MLP neurons of a small language model. Each row is named by its layer, matrix (gate and up: input weights) and neuron, and shows model dimensions 0-255. Each number is 500 + 50 x the weight over its row's rms, rounded and kept within 0 to 999. Numbers have three digits each. A neuron's up and down rows have the sign that makes its largest values positive.
Before each neuron's rows, "fires in" lists the words (lower case) most often at its 100 highest values on Wikipedia text that the model never trained on. A number after a token or word is its count.

fires in: "of" 89, "for" 8
L8.gate396:507486514443492497528553532497496464399484586518508421478515496462507395449489504417516462450474535497524478523483521583505434488436471541558480432492442523486438507482491462369504501564464431448486489395500575548404530540476483504530446502488505555485570495516545514532573478500521416480542499480386417535489436508522435479584515440527467511434597635481507422453475546513472473540527416479469509514482475518503449479519604487441459550516567522526515392436515436475490467452555547491535576457633538496509547622515474422515445476588544484608548478463546545512493521464577437486566517494527529486459500514451547459549567455549507609487547491536494492443611505530442468475537526559539548457540526460598602342554633446452436501512540418516565489464544532533493553607533456
L8.up396:581519488433529452490475571458530470489533485491443495509495545406539506540382479428440614454567560576539529544473582514473360477537427541539469561523527516486424556506486550577470523502433565443554454516435462547466541555528456498507511444526453487582563603445494448496517556549451531490543409511574502476488481461495535540528491494485500459443532579513445492477556513500391497546557349610374529572567511558571495433349573559436447492401493495453514464535467484452587522559471475530533405518432526519517551507450467513517496489539528490517606527491558533527484451476519419462492498533482513539587513513416507455439519520531525471528474443431500523516498492595493589500475592494555440488581511479461577532566550422488452493564417524441565444424546552523553511497556479

fires in: "the" 35, "december" 7, "early" 6, "september" 5
L7.gate546:477442552515476414442539467483482578528464489438456485486509522520540506487488523539655447431490516533501525460455447551480524567479479498631507470560352459569394567518522518400490497487555475487549512487512520533459487420475550486547407520509527435501448506520507562566516536390469498482470555458544529560558554564462462469434457514443471570515449506554389512501469437492491511537515471585444549585507464578565525565536487559520602504490520556505439495464566510557507497461471547473494530458468522466548434492434411553399470499499418440445548518411523491543538430463475511546379523554449493466365600552538478460575481525453450518482450559406541470511459555427448428418476409586505495517470598516511499497497510571443429513492541485499589373508495401506434528474483502
L7.up546:489542538451605505430511588523552532529481462502402443529491598577493526603429552493504573437471475558452570495544435515494554458532496531518455430451524398549553452443494464414537539514501575571580504469472537522445540432484490542395595490491579531561453552499464524569488442518446547551564632568559531491502470563504396574363564516503485457545520563450460579462597470520541432511523558504508446570538390522510488521438401463525562454597520529466494473469452516580538527462441508460510491525474528488507568462552428518488510599496481515449539460413469518486539405462460485571437481569458472525478460490582483526528546541503528482526508438440478503512578591522492505435520457492463502527538361506555552527572469464503473484505492545487639512553473480516516378523519511

fires in: "before" 23, "when" 23, "after" 17, "above" 6, "at" 6
L2.gate514:524479577528573527463470542461402539446470558487492538534516488374505512387461599520501482575437485471492526434639442480591498532425477493476489530582548540487426481475531487474640420551552430514527441565498469527587503476489511465461498492500488478547517583485486529476534466421557425505536402519619510390504551483443494433512505542437566447496412522513473519560596536444490450473626443466594506467481500456549523491392513434491447469426530523499532417508433478529398504501542448546491570484596447555450479521438456436470508448507450473606513580488526406493470485471603530496487506509472534547448439399389526514558462464460564500510492509458467521544469569526444527489475482461510442483547508533482546496522540523499550516631450426460521449454474422497598500487483455
L2.up514:511427528499475465519515536476435479511570504568476481581447451410532441471521461508515535560486493538471481456638549450579440488483536475549519474585513490458382438447481537498538427560489494481458459538501482576646540477520550466420526490444542477581555562437477559500481442435575508539449455518545558414510637470523549458468523468444564574487516508417460515494544466384492472504521421458521584497514485468497529471362589430540507488504471426516465521559315555476509529430492532520590587433480506514468483469421458486476463500503558494612458514516488485457556459453577543476513609542472501503520537460475568450499519508489466451522537416445480486567491528484462534512421550512564535571504513561548475418394546458516536501656497510497439521472467514492604532479539499

fires in: "as" 44, "to" 41, "the" 5
L9.gate443:530373415519511536520561388417438516534502398486529490558552541487499503498503499494510477440563486435533551531439528532469446512482460425463500462489539469487503424513470455487456406495503509556552550498521339436517489582458472545448539488528566504428504499523465538518487496547549444521482457529479550534393544510484399468480457592523450418553414514473484528542447538467545561439557441569499472468522535443518467482509481520542472498622448505462406511406492628513619469511443503513517527523390534490468489477430467537475498448476514409496613491548474471471515588408541475577607585448569487497398644547399387415503526463522460486489508473466512579559482533487442516527518540528461474490472500548585537492489595483441480502552498512479581551514537456435509548416485532
L9.up443:463410380580516398414570468553570467422543490543475578470475502384496499558507570438534558486454558520494507595482539590491486500448461453471420531567461508476519524508490569478507480414587563473526460480479529422464574537574462450464417510572536505579493457551526531528493494457458498534526471491478473522393555498575449526543542531484466609502458550582475608444449521447505540469522485616455452474476488465507396576493517584487587436476475426508455457546476427562498441498450494466515560479515514518458550528463534451512563408493492504408534492471460441448543566460458506537432489407578463479501446509559393550499543491460509449445545450488502577534454523509408578456409480390475490481588442487519591532457413582535460534463539571512473519600539481480555503538536488

fires in: "and" 51, "was" 24, "later" 6, "then" 6, "or" 5
L7.gate180:494541579417383574481495487443564479471575438439469515462579519536391546538546510479416502504442453482485424528461564443530555560480500465483522521501505533457513488496518537458578467540420456506503559517485591522535523490504469407535465464448507588453473548461443468532571542447500463526648404578495480486545469545529578517481573535551639560509532450554508506559526584431449560536485457495527399479492517530469453477533481547485488432507495513470466480450448514568575492516380496529555453560432542597576511531600506557567617531536440510462513414474457468534537536553571502491483514543504529577562553587520465371526526490430547650578512414507565538512487505469524507530451554531538461448462520534483582556577461470516493533443454542473464523486396475489543563457478446
L7.up180:480477476437480486568474518461460565561478488424486509550508514502502535502422575414442507429547476455595505426381500487545486493495451581426495449546519518511478510483586519565526477425581499487516400580464543422480496519532482463526513564452474449511498450486556508565468606469471512409559517597526505476603492473471454528436462584542555467452528479500523489518485541505498505449550482423419587436511521575492511460511594534549574497565459438516464536525418488546544563489483604504548453372546515478417460493530489564517506527421535445571429531557518496573425466487480473518485456452522491519555487527619512502404384463553622558524546367451509522394594556528516567603479578476487496516444549520501526561561504439486539543476461447527439489546403490489554528575425525

fires in: "as" 49, "is" 21, "the" 10, "was" 9, "a" 4
L8.gate381:571498470483529483514606590456509561518514436517506571425484500555496398500576472467564498582543584506401551541417548494467632471507526517427498513546495559474459570488555464469474535558520445416454561471510548558537559476481546447481500413512458549402502511537419539537570605558573431564464487538472506519505534470458447486459542503511400493506581455536552530463513525487422552440471532477537547508526433429603490482508532514651415476539569555552537533365533485460617473402487413514483547544456507515414518512433438472472498513509446436492548483492442516490483541509476324535546469456585488546473547445445493579543503558503436512471526513478481422438407596492516526434519511493475473452547469522555491499501424603519478610476525561467512511542527510492517492491498465
L8.up381:517567452512603545535571587533527538533482494503514543503501551533502435531492452519424478535572473563335469427420605511520581429511493501445407490484622465450510456521561583517546471522519505507512461478541481570454535466485583421481523452525475538469566433494471559472446479448533442529474548497468457511405486515534533517432515514422508538577493524632502502498552581588540506551415571414551406566383526451546473556492492461558453461487526526522419514392470510507503503479470533451511464420486514500388573587466468533540538549453529493494514575535450548498487554531567499480525552447545564435436580457487490505618523508438468503528484486532555605573457503502503480472505433478457437486563494516514537465521458572550368532445485484512460611631449447457520445517516490

fires in: "of" 31, "in" 15, "rochdale" 12
L9.gate141:526494532529573441453539529546504477485488497474563488474469541579539508415442612480544495455449445498554469401532600522453459519526598458448486484522476508475503486537502430482451564396478369477455524455468497440421511545482474410406394553563525561395485566511523517437485531488460501486491601617450475447464543486437518548509526473460466528518485431526535428574421587495460584575455504532385515615519541525587482574593579504589530443461584609555479512516432476477494441491491465481536389497481493503580528470502470545495524497545552523527472485493552493465594479501554565523475489606475480499506514449430455465483498499465385454478511577578525495601445484469489585492542518463521575493507519489488378469442521493472510479459575455473460543490569532532517591445602511
L9.up141:467519493484488411471561575507512547555505534515586514436505524439525463424575448547486449517530382528529495507499563566505533586594432378450567472504462445419457514580553412504538583530522459552354571479507440535522605494488482518461453523499537527471499596614507525515484448507460557545468509477498500508488433459528462528547559523533517508547472397499520494424501576599511479509580442576434491513519507477495411470450460494538436500569576530590415490462537507479473455438502586472499512507429460458439462490444454443499528499402383530525458499509399491528431474550543548519531483427527493494561573418492518515450391474505374529535542400430480458433442637502542453557467532536524463466483539549611528534504527501476501443497486476475482403444501518537559442487550474

fires in: "of" 54, "albion" 4
L7.gate6:455478436527493482479489446536477493393605460479531467520543437576520527424563482426547451540476410481569445430554505573536469588449619522435522581539507519487443570547559468528465487437501511471532490509523477469460438493541518520497477538551517630516483541447405530512463508508478492433481507537553396483565520448640478479553507494424534459475465501529596474462436493452503444529544436412515542599464471408526554458530518480459551518442507533644486502511528549497477563484499537611473519515507489460473490477404456487541540490538512507510518567396522527480487385554432509521606493531474542398596494570544431429532487577557554561453526493474539493437434484551625420576417411462438461496521454479551433512444473489476414484430513522439516513504519444440486513426560455
L7.up6:472534566340543537505404468620448518474401570542545525409474484588528515527440552516454461533514454538624486473533516499586543457524437499469555478530580561633426531400591571524450499456421564459534512441489461536547443522405471466464500467468458458505523481493519412490468477454493545505402520511554531480460424462518515467606500536522478445565398506478552561513591545507503482555468494421491334545478517422464512433492517433529549454489529551500394494428545490527541508443515528553483468600468469476498493514507444480431493473448527457484472499512515471525500463537516462549521588511482466511558461519506493511447434452451492507511497517535445416505491532476475521522466441475516626551515414526530445442501514450484456545600521437390550457487596444576497375456543490

fires in: "in" 41, "mid" 6, "c" 5
L7.gate480:464477434472461471543461501350528516488494515493530484497450551488463491448473530524376419445458596434535524399493569522559448481475523536510517390594469574520484458461488436502513496498554515456575530555500498522428425542500501568488548489607580481510506498497635564462570523484477532483463561415567564464434519485438492493565545509536571453497457455589470461486527494539465474517441403501479432405446485510590524471596531508486492482509526559512480442581556545521505576489454446561438393576502482500504498516490528506465554510460422419505547446595465431444526449598474466487458489522444540543373482492517506506551503490463472570504464395559588469514516474442479470422487465499466482502595533551550485397473358469596451549555468492584522380455559455499458468500522497
L7.up480:554511542540586502462452472406455465486459581465454476477396539537376501494498538405538554505487519520537479530530529441455349500462515485483551467504563556557435469477497481497504463441567513586598622541496482506504431437426442505433516471528488467609495479541521473537526535492596522471521454539550427480398482476498489544518569476463467423398490573488474563457495525449556502534458513547389457536578527511435507618579528453428533360549500447465577566505483472474500451544418448421436475471486508562516525572469537505515587469550464452510533473694476520535505542482482551522526511489472471472449494542516463498510555420553516504399476517544507535488488505505570612466496493490474482471468476614478577498538536533547531549529556447466506547479445493471582382513412499

fires in: "has" 40, "have" 21, "made" 10, "had" 10, "make" 5
L4.gate412:472469542501474566486476462424633449398600508493465478450515504565539515430524555456511629540418487440509513527523526546503499571549516482595431461538449457452473539547528375603483507564596514464478509607468494498565590561546479568441506536429540462486582482505509527527449474422451507486492588433542509470520463558467513421483554431494496539495561529506540490518549490441495481501469531496490604470514409600478498536401447503527577389495449597514549508484449593515519467553543460463545483538537428503573497483542530486402490508518371390502432491434501592570528434469487532459544525467413458525492534515469441599486461537513492536541570485508496524599458549513430520550560482593533472522491419430483476486519412534530457536564553596566521525523482478471569523463428490
L4.up412:456604542572403520488576499547491383486470475453474474497451533467491513472425457527620490582477509534448474520498537527569518516497467489581483489530463453491482527517437425558522499476484485447451471420528470529441530491543420451573489556491412570477549450495480482645528563482521467562426621501556426375446471495395482545477550490466577498519443526538501466493467475466588496472508573468453597456438556577472433575479512562541575492532503484546484418536497564521565502453475491401470476512568433527451506557434495440503471480498373502497547494572499416513461478498523533504479511488515539501477517507571577650426493452492563468507523533408509600629557500472438537413556457451541512452485494491465409451482508442408502498480489559487599463583471565558525448500430490

fires in: "has" 49, "have" 44
L2.gate80:530452607526502445472503572583556346435444487449435568418547500454581534392469499492519598502493554489466499513575595621525592523395433508518421484576418454456509536488492393512539560445512519476451525478491499377590532542488558513481563526460443473550481449467520495496551456476500514539497480486487427514549525519554478487505560494490525453523430396518477545524481465493451452565507487533480614486491475535495479507498487494549590440476574406543613521478439507468508464434492436388529552522520452445442447536557531441520521441519564550608552519430406493538437552560512483481538536465503550422519380466505483483459556526400520621499547550461526457525491512461545560478531496551541419585533489508497483514489517391483599559576462479495513483509529506541449534555469492
L2.up80:529555594465539484477490552548538439441478522563470489446477465348509502450519454499427419541453516573478401551545438514511531478507516489482357540468489404538449415505483483518485473521451547490532637521510504469516545514443479405527435457489447470519515430545461470489509547494477502476473593452588508614590439566542585541484546568396517506505505481542439507533532494411559465453471543487449495424557505537552504506444461559473623470425403399516433555440476475450514413427526505507516460513501473433489465478492501577510544474527476503630551521483544394516461517550532422503533473565562481470510479535424551467438512453465555485556487443380528553601606472515463529491513548566560486498468505449460419427458519466485404541542476476515506482491467633570467526476530524

fires in: "not" 20, "to" 12, "t" 10, "s" 8, "would" 6
L8.gate320:615424485440544486483537596543547487496516573477452524617484564394529541526460456479506413500566435505505544468513458437587561552452579440494526517587369432498550528536456495597471421460471529548515557561523528455427528564531558504557523411425347517552505418530497453579541504532402505618517541505558554451551468413437573416538572464504475521538561567459501476514541511486543442522511516497548495476508458462391500549504497496538534439521498442576458481511526527517510477528542433502438480507433507513460549464612536499574459535503498474506463446479528550511572440451510475471486518450509432502557505450433471451433482523450548520448488456419422464415556542418482573480452501529526508480536491561456510511421549448455515506504386422481551510401570599512572497477434546
L8.up320:467585471488472478599471506513493452472599522499445533443483555483589505533481531501524483472528535520453583504544541598554518550496491444496491502540425567506455462480445494485483394514456551476405501485421505567621407578495556442509459553429448510535532462561483533548490513489460520533417450451455480515512588409488499506518572442534479425448453470520544561550490535435536413427571493549426400503494478525492472473484467543513499466460470516499401505492465482367488388480428504552453408539493484523505461505578397612520560543415506493532437400536524514575459535421499478500447626523429514556498495503539519535598517553493528486498513540625443510576393517569517568428540482475546478570525500468567531571535447522458532391517483555480451511452487467613406459556521493

fires in: "his" 28, "the" 21, "its" 10, "her" 9, "s" 7, "whose" 6
L9.gate626:520524493360550515545624521477461491525537483565564433526445570479489549546460464451538425563529464558472501552497514484546481492457479577550553455444643459449514613532439461620520448489477568598480546536403473448454558513469509547443423488436496460430409509556512522532516578486373441454541497435478481543553480486426547501554557546509443540414465529521454491487508491482576486505482562490557464483578553381493461447427436498554447464450519522479475466521457481445540490535389585477455537508425457440590419584422461541604488501471468375538503473449523403500415499605443424466447508548503542508460475474484518535446465479551413505483515517515460422538479591541480473618459571490495482497525511500535519464508514473483537514532550475622521490496503490468507464504521444
L9.up626:571443512488555525425534469550539474549581495484467495452587554516575522521522457472532553509462492543450444488515540481384566490441539489539460424521403429561425493500481469503393549500528528545368463484473474542509532517570549561494400441555500516476514531442457515600508457570483460442475545451447529583401537409598478441550563568452466527417502494433529495468447596444553420547392502432529533492416521428391371474546456589446439551527445562476415473548467576539496492479497531431436514511521396455493587581561477516508553510430539519464539471565568424495492538446461491448534492520496410515418461558498529542530521585510544509471461495476405475527474476559477561545501482568525459531496503569417432557493437499469473449587517470544513491434506517538487470442536456

fires in: "and" 26, "from" 18, "then" 14, "who" 12, "at" 4
L4.gate301:430519491497535425512437444507524420456471471408478532470511433428427495549486381546433446493466419524571462503529435488427504534542556524499537497444483451520440560487511474494463462482529420523455526545536505524479491501511513499475509575529467502471667516431522534421544515467518517460549610493512541475497448480491486465468482497503452527520492449530538521483467479427485580477448563521503514479499451496511502463467466585519451460534596460514537433448566572452519468495453475440485405537605447634510481563582459580532533640520486434468475451490551593457397511451536466436485560500505505523563462508406441507582575538567551487554482450574532473524507450479485511529489607559416497535527629524444529433490459472413468532365448434512516459508408386553611462455504408
L4.up301:408517526533483426531464520475483549528565543483426532467506531461456470438489548541385558521504432544486427530425535457463575476571539503458454558491567437529546495440581506565524530439462445599490535532477556517553495484462543472499505515541465528440580492386465432452532500506414498550544574585497495453537524457559455504546511463423400552520530495512459421560614493314536567532510552630433547495555404479546548426422536425407575481485486518521515428451479572481517526489438630452510581511588466535506529494461445515555547550560520480471542503551536518520468551451496555493541479497558540401480543496427511439466447520477489461572520442565441468479451496578476574525474586445589510556433594478475599501482494469498500507518523501468503479468515545469620470498557515

fires in: "as" 26, "during" 16, "at" 12, "since" 7, "while" 7, "when" 5
L4.gate664:513583522439540480530479410524410553521499471529447497517558562377511565462399518521428577480386531489499469560547530541481481433515455486465471522411492463521514547467493526524431515602434529391495487584374518481436411506550552475547549526511572496478469491411479521503456488473512590579535449464550475516411559487459500447476454542449515581503449592504496524510455442493495456445566600552463524492492417457594511503489600499489546594517569548511540389537515519525512485443485488540543591491488492490516477509430461477485423523510521502398495513510484414578584508520501598495542443521486657566436459422634479444577491469463552509549578521554465439530460493467501539482527467505375429550495589545458435452505462476597495496461489511441470539488519455554469525470458485
L4.up664:578469582544478447595536546562513506518425515541576531525486527473500552508452546461506475507482560517496490411431410497520449506414433596556593551532507465565506469537617549493471536427474474499448484535440528432523524508482507588520430534459550613477529518522488542480504499559501475398514560502591471469464471550482394400475515509552612583521521489440483603521542572553472401541409529541517438447495569517467460515536457538497512561560498376464523501412542412464416545453533455509442562508511537486449461414487503517571622547466475443529509477529467524521454382474402440477533541424454488555528528525492483523507522555529569501426422506474587509533495601502439433504483430433467486600566468481519529598555541474502511482503482428517505489483489516431577478579509603

fires in: "after" 21, "before" 17, "at" 11, "since" 7, "later" 7, "either" 6
L7.gate442:488503534462441478458529555502401431471539424392539528474465536494544500545517519541571555447411551545417539599408457485583574575507508477511533508424502452512493480403510477480525536528602398491528569467473489454519369493490527573471504516543503584480440540436442557545544550476382500487496481502435483477463466415493439568449573577494517563382536519481514488466522469398509503591525471457464435457445456560423559503581565449552450436500535490490557533438512484542428525460511475482494574536533558529443392515452465461553573448490497425429501492466446468581537410552444487505473445430510544529506442545532546488486509526466589422489571568550513484629537468522482471546384500544470486506488485433505479510465522481513501484569524500440489506534492439486425666419542537
L7.up442:546568486507413474508562523493488516527517627489511526479533449450478595483517540411380507525493445599507482514487550497451517546435464511577482508487516498483475470338486519530561491544453540494500452479432516573509608500429576507512472467423552450515525510493511545559532557527500546454525493547521543489623510574460498485426573467426503448556530479482498642508531510454580533518443608564519465546508491491636554509482522490450610566530486513468466527486418494471602472532529451516529413510439475550483472433476475524492504555410470487605502437524492470459548546486528430544477490399543515491504557577515577471513462503490606571549505432401579573612484544476509467425492427508491470560448579475532615448391516570530449508551477469434470485501502473492513522506394431

fires in: "the" 37, "of" 27, "a" 22
L8.gate159:465485510489497474493581467455506546418494523544556462461473435513559523545501518460485535514499535522540572557452477543439500483428513561483582482454506556457503538428446466629479543432479425532490556435508437476513556543515501530420438484462573500492496525486475548520479535459447423538431563551494462476534568456596490470578482567416498566500415457553501516459457482525460480519473483416447546612456468409513382558543552516485453476557486569431586505488593443547452474479608481509481518510456524525424555545537516517532464532515652574477473439463590542533449525441472492423543473536469488595425467377434502449502559540507446613485448526527514549515542497425433457420528493521489538507504551606426397471540500578531391482555485394562498608535499515501432416469548507
L8.up159:595532468415435490441525480507523495514578483540486535504502511559526501466500519509409583514444480497557481432491439494481542520472579490431447476567464504552545507492457421427510476580420485408445514548487477539443501498453525522454465472508486458539591429542537517467464471592490468464494584615538564470589595443484450537542537371556481562575611610453384517335543503512475650531455588484416483562579572475505532532488466535477461468533560424479442499426478469461503527435476524436460521503568577425500535446563521593528542484542530467518474570395551518477527549500486527541504626469475532562491536528516475509494380430450467510497534585527483454523475509450475533521535490479434470458480541436460483558615494589511541516484566467499476486528431479536532501502557543

fires in: "in" 56, "at" 27
L7.gate263:448453471497477403464432395533432440389521462438559443600472493500515483410546508558504525488408533455591483466508560569475603551460478514490532477522563485518468549589414497598533507491627401455611491509527526570465559457535436495416519415534492498482551507548462558441611572478523444542553551557469473468548571536406565586399470461453510495546484481478567491515485511511512546544519491483510442550386556386521519486546559606461458456515479605520474547479446468451519457576510598536483514547463553465531535453496399523407487432526559517571398492514538526473517446512443499449455517525480511502459472568518496497552452508522506496562568464463528454479451461375552550448557524456448490472461514542423424577542513505501513476525498462550509505490510560537544596455528463
L7.up263:515473600515511475492450516580513532495528562446453467449544570428383447411527416505410474519486473446420518459481586444529537513438487548441529491572565557470470549588504496483545489570624462480491462545501503610484490428562465486457516448573535446520429565563459417464436470478504537507520580505490486466547492425476426490449492445410459577541475457536472569397574476468493493524506551475541542539462679404537540437488536629495452464467496523604484539391526495446525531455452588471494519489479537492507484565525484634450510483530524655491475428417505479471463528532579542478473538506547488557465501490493525470469452406470508542539577487489505457492481540456553473511550566452516541419512499464414540504562449514503463440395559482499541492484616487554478491467501527

fires in: "has" 59, "have" 30
L4.gate470:448602536463553526508519522519443467547546474551424526472556457574469510477522544442505509523479484486476390542557531574488558523437565526461414532437504542470577393417475483661454475530554466493428493494493534493460472499468500490473538472408468473575482450427519472496453521413500514520507445439541499480486535437413495500473542497519475446474509567472575402516442485456443553467477406437475436488524461522569495521490468420418573481520475510466555485517533568564546513542509461440551456544500390473521503543490550542505557440569492449534504473529441410507493562505597507526467512445473582498450455561586472418568596581549564541472575488503562492502452417501450568563559524650456483492486516433513444554429574456452362476516539583553530496460507519514385437468522371
L4.up470:417451544578477488603479510508554463525454575512498499544505429471411415518438504433547415469556476554474426562451470484540482499513489536589423495487485523548547476549547493478452444555632523473552465365451528511461578513504556625400463511457423533489463462556464466542502544527473479460530451468620481537457446568522534527590469578449502475441444564445489507504542502521475529668489556585363505466495542552584433427468471530567534511430516478517550505459524571473551466565589508506577519505541479519488552526501611483403566562428445582558558539556481456510479518573419493491545507502516466487465492577488507560555507590473442502494487478488522452520581459492538549480510549496477485457500472505531471604549503405614567513485544537561506549504449510533555504465575528

fires in: "of" 71, "atlas" 5, "other" 4, "afrin" 4
L7.gate670:596438468456470530454570461469510447502572566421583535487570423483502499507420513456516493548464444532579570543445517556575470457489542552395500426545474532435513575542510482490496494438412532403463520493490453585502501529400444429482522479518499547492572427592461510511521561529515503474459515368528466471435478413544445532479455566528467513504498578503491524450376456522476545547457510436395398487573555467480620493539488529581569492496524474518472512478450566451494514514539503591502558513555429512519443543487431471502484449462462492492575502574413494552501488518403512404467511541519560553405559527390579469506434520541487483398473558396388480454455496422421497420612447508500506514426554512500521551489426533459544506458515456546451441554544480503490531513503428
L7.up670:591483558467491476406480513457433520524552472501508428492475528531438511509495537498590490566444461505492529430544523508588590478581404417440611460509516518566467427530508454485512387490545537609462479477510463497584437531539594540556506513504480473468494623542564534492489522489467473517405541451537499405469550546482588495554605508476486533533499473556519480483435559447541511554405480433444454570492439516458490469483495449459452607543490452500450411490491476493529535449424504473478517411542468412507568510463489421446483464537518481574451481416470449518511418521567564467535427527476462514518459423518477510581548539521512510468426508585588432479445501577473477506478583512530361502520573444571455502432553506527490537630534505562578499446512441632553504459546420

fires in: "the" 31, "s" 20, "their" 14, "his" 5, "hot" 4
L8.gate651:509521544508601604503577474486421519477495499487503495554494537513533566494466559491490506504511506545402503587448570473504505540493511502509438413472553476470480499564391490462554511424436461588519578563470481449474514455516544464475517548482547423540413475503473434512527491588510501485471593547511501463529497498486459501486450502523510491534509425486440546526430488464493633553509576490408506462493542565514528575522423503500444477538543622534410515541570391525408513428444408470513508449462447553518540461487525580499428450464494590514451488437458385489409448472490510422395545524543625418508530536460459495472418452486468630608561465544443497500567484519571482567527442529508483552630448523498511530533582458535590560489485449476572451502502496530584517487445382
L8.up651:502427572513545544469506464468481475447551470480529574514477444508524470562577596469499534405490453511445540441571613533526486527499463573430527443497554515535521515480426553580475527427583498529534482527434447557332560582385542434520483477527464522527399469486485472532500387530502474531460420448485450521458416593500434523467529477481546528500486532522512571532489552424583505448479482522527435526464536435577520526486559499411474487434458510600510381445475393495531400477574526552458512436530485505458518522600456496475528490477549468514506537465494457511486516363486447536435547475582519410575433515612498492498556526408471400444456507386494471514475463518525520519497512499479468512472481384475496532464444531505537529512484408502498548527607514555440469517377471

fires in: "not" 21, "can" 14, "to" 10, "t" 9, "did" 8, "may" 7
L7.gate661:429517484627502513506591530478508550413512485534490602506469554417560551476570488406544556578424501502507507506571505546423531438432479556463435455561442505451466499503486504388482463463425492469595531631479467520458462493565575565450462462478390583468416515498444537484531504523534462571519533495496530476496546433479451439381520481511503481449509561516512553531526427432536445550517542441511536500438547497509492516475491402527508511562427522408505523533520530499488427521566512560513494510423414466505555420545534478513496576575511420535446466583469465548553516461474449493522460543412416476546483564415515410486475562503472572502474439448519502478492495519562576495559481385553312533498463472452568513495529426560562529482499556471529481462554496608596499499419484
L7.up661:468521456465429464472525572582463534556627460489535549457539518456480566506530436588483514564448578552584465500468513548479546458348529463514446465516423529478412536499468484428523454471507505500434462404586477550484482553476502476571447450422585562493515526518522452517507507511593507510561459532492469446503478501465553395548426561479509487446542578538508553523479512434436528480558460400464345530449457495482504549498407512511512457503520508510500529609527558495558453471419546441439545478528544480452453553523659469425527502532405462527587490551495583450531521448550550500435394497337503427467542522413585476504409521414530484480426470548466472514539499494504527509512534495564561476445395535430562503488488499476522533452454491543432546460521503549501437468479496

fires in: "and" 41, "in" 6, "over" 6, "of" 4
L7.gate155:430499467393431494474467518485460437479494550548546450510431513446531504476409522472525477421514468485564522482444534472500456512561527620535447484543498557502448527431491506403570532462489492505561523544532466522528415465460511485485439547506511455558538507466483474526509487400495478535375521489480496510585468526466450535527489446431521493578606516486547493442440410488487433449558424599444415511509535496513505500512545424459429530527453608481484481497545581482467423501459492436513556510546549602483494464435559475491536467509545487478375478442452440567543503455492442534502464539452488436537525488565449468504486293503558580535636448458516573524543464454413345596564484495543485508545480549400516539477453453552433539416417515448545441558463533493497532474578498
L7.up155:438485466555578519573485475420475464442481452472473471539518429510455500501514495500513434470492559512497448513484436540524461476547471484453552432550502476543398528526572590537429475514630491508502495479392634468473457573480521420502559484524437506513467474482574485574570485523556562530535458486452515493546582387501548430552440547491547475531497518526527487486561622495597481574446420472490496507479493506496532585548537549456430511496514612449647557460468520471559488594532520414498587546502537423430422648556446597459514430481508421479593449505532455531446544566475545574486410516445504541459496496534518427549494466498547584525494528498491494504531537514463498452438578491526531455589515492519474484537545478500535418549502531537526546420442422558577585547443595

fires in: "to" 72, "would" 4
L7.gate223:468442489518523545507457488458459538549569504483483562445505540478530552469500489498439521468475516528519531456433563589449466440599545443486476532524476489488505497462566405482480419521471514504556451576471485491464513587472354514544359370496503559469553418567415497500503470540445451550523536478539465494555564559373553475458550552492470559482506453518531513488523468439580449476459513525448402542621554453496489508468503421547430517479519526492439496495463598531575464608515487442514546614517490500475507470503532601489566509482459413557660464419573469516546481477457492514516605491479511393484451512440490463530439571471548517526436564545430590458417454419472547559507537500537492494515436585589490472438442553459493499497531433538569481505448521536463494497398417
L7.up223:511469546559501427428540571521468561425483559521404536431499533435498583431479398377465569542477498441576548531482495448540535481585516515450517497469461467501468509547520521536397464487451523444557483428489452498538542579512532482423475442540494508442546428549406497566468636535516516443501444487485487530521546463530481467423478600491571488455456536480524484478480504432469565572498503501485374546558474519485510584484394413559406516484455498499477596498475519501479506618451461465582490580503448490460508537511457479469398453499503565472498417534482451494555442432486596526552539608506477463443404490471489436424477575598486451356475464409529521541498417516512541483505465591507526514604520488435535583482461594545515492521484533539449548420473518494517547551468517

fires in: "school" 26, "research" 11, "study" 8, "work" 6, "mix" 5, "master" 5
L2.gate249:546502540476502480466505534525491604510468385581509527534499497522487557606461614475480498497527481479530467495440424572400547474481540480420527527443536515516486510454503414563402458442367377518469426472469571460497493458536500477458504543490536544483503487546521547413587505586494518554526615547518600501503485488476485454526494526470464532487485486517520468456518486455407483464451600569485479553501517540417400503455519474521533416613456588501539404528454515470486422495475543506534463581433442586471449594482531431493567463508577535465452462546498541417541536462472463460514495465495582504509474512413586447573471563550448526464564544576438431536507457460537404513438511510458556553535365506512483560418512488492611457479489488460504438523531474392595489525493586
L2.up249:459445427401437597459550408514482467473546533433447532544542497546474494410485546513524515505451482457411459512457425452560476413488494534508631499532551550406539507531429549605474643536479542487533468486527433497500449467488503530597500501409623572467512417520565519554476429404481522538500553461493456511407445460536442554465529481518531499509495495549545543523488552488449509432513576476493410533469449529484561488515439553520613449504423433561496525517520476495489586570464485443500512507491521534553535514506567508452531457545543473539469530463535417474480506492563585582553514456584554344507424507546506512548472429487466519465565489555464401470451426528489477524502526535545367511549439437494410439498517516468483486584469540395494424494580510448541508421482423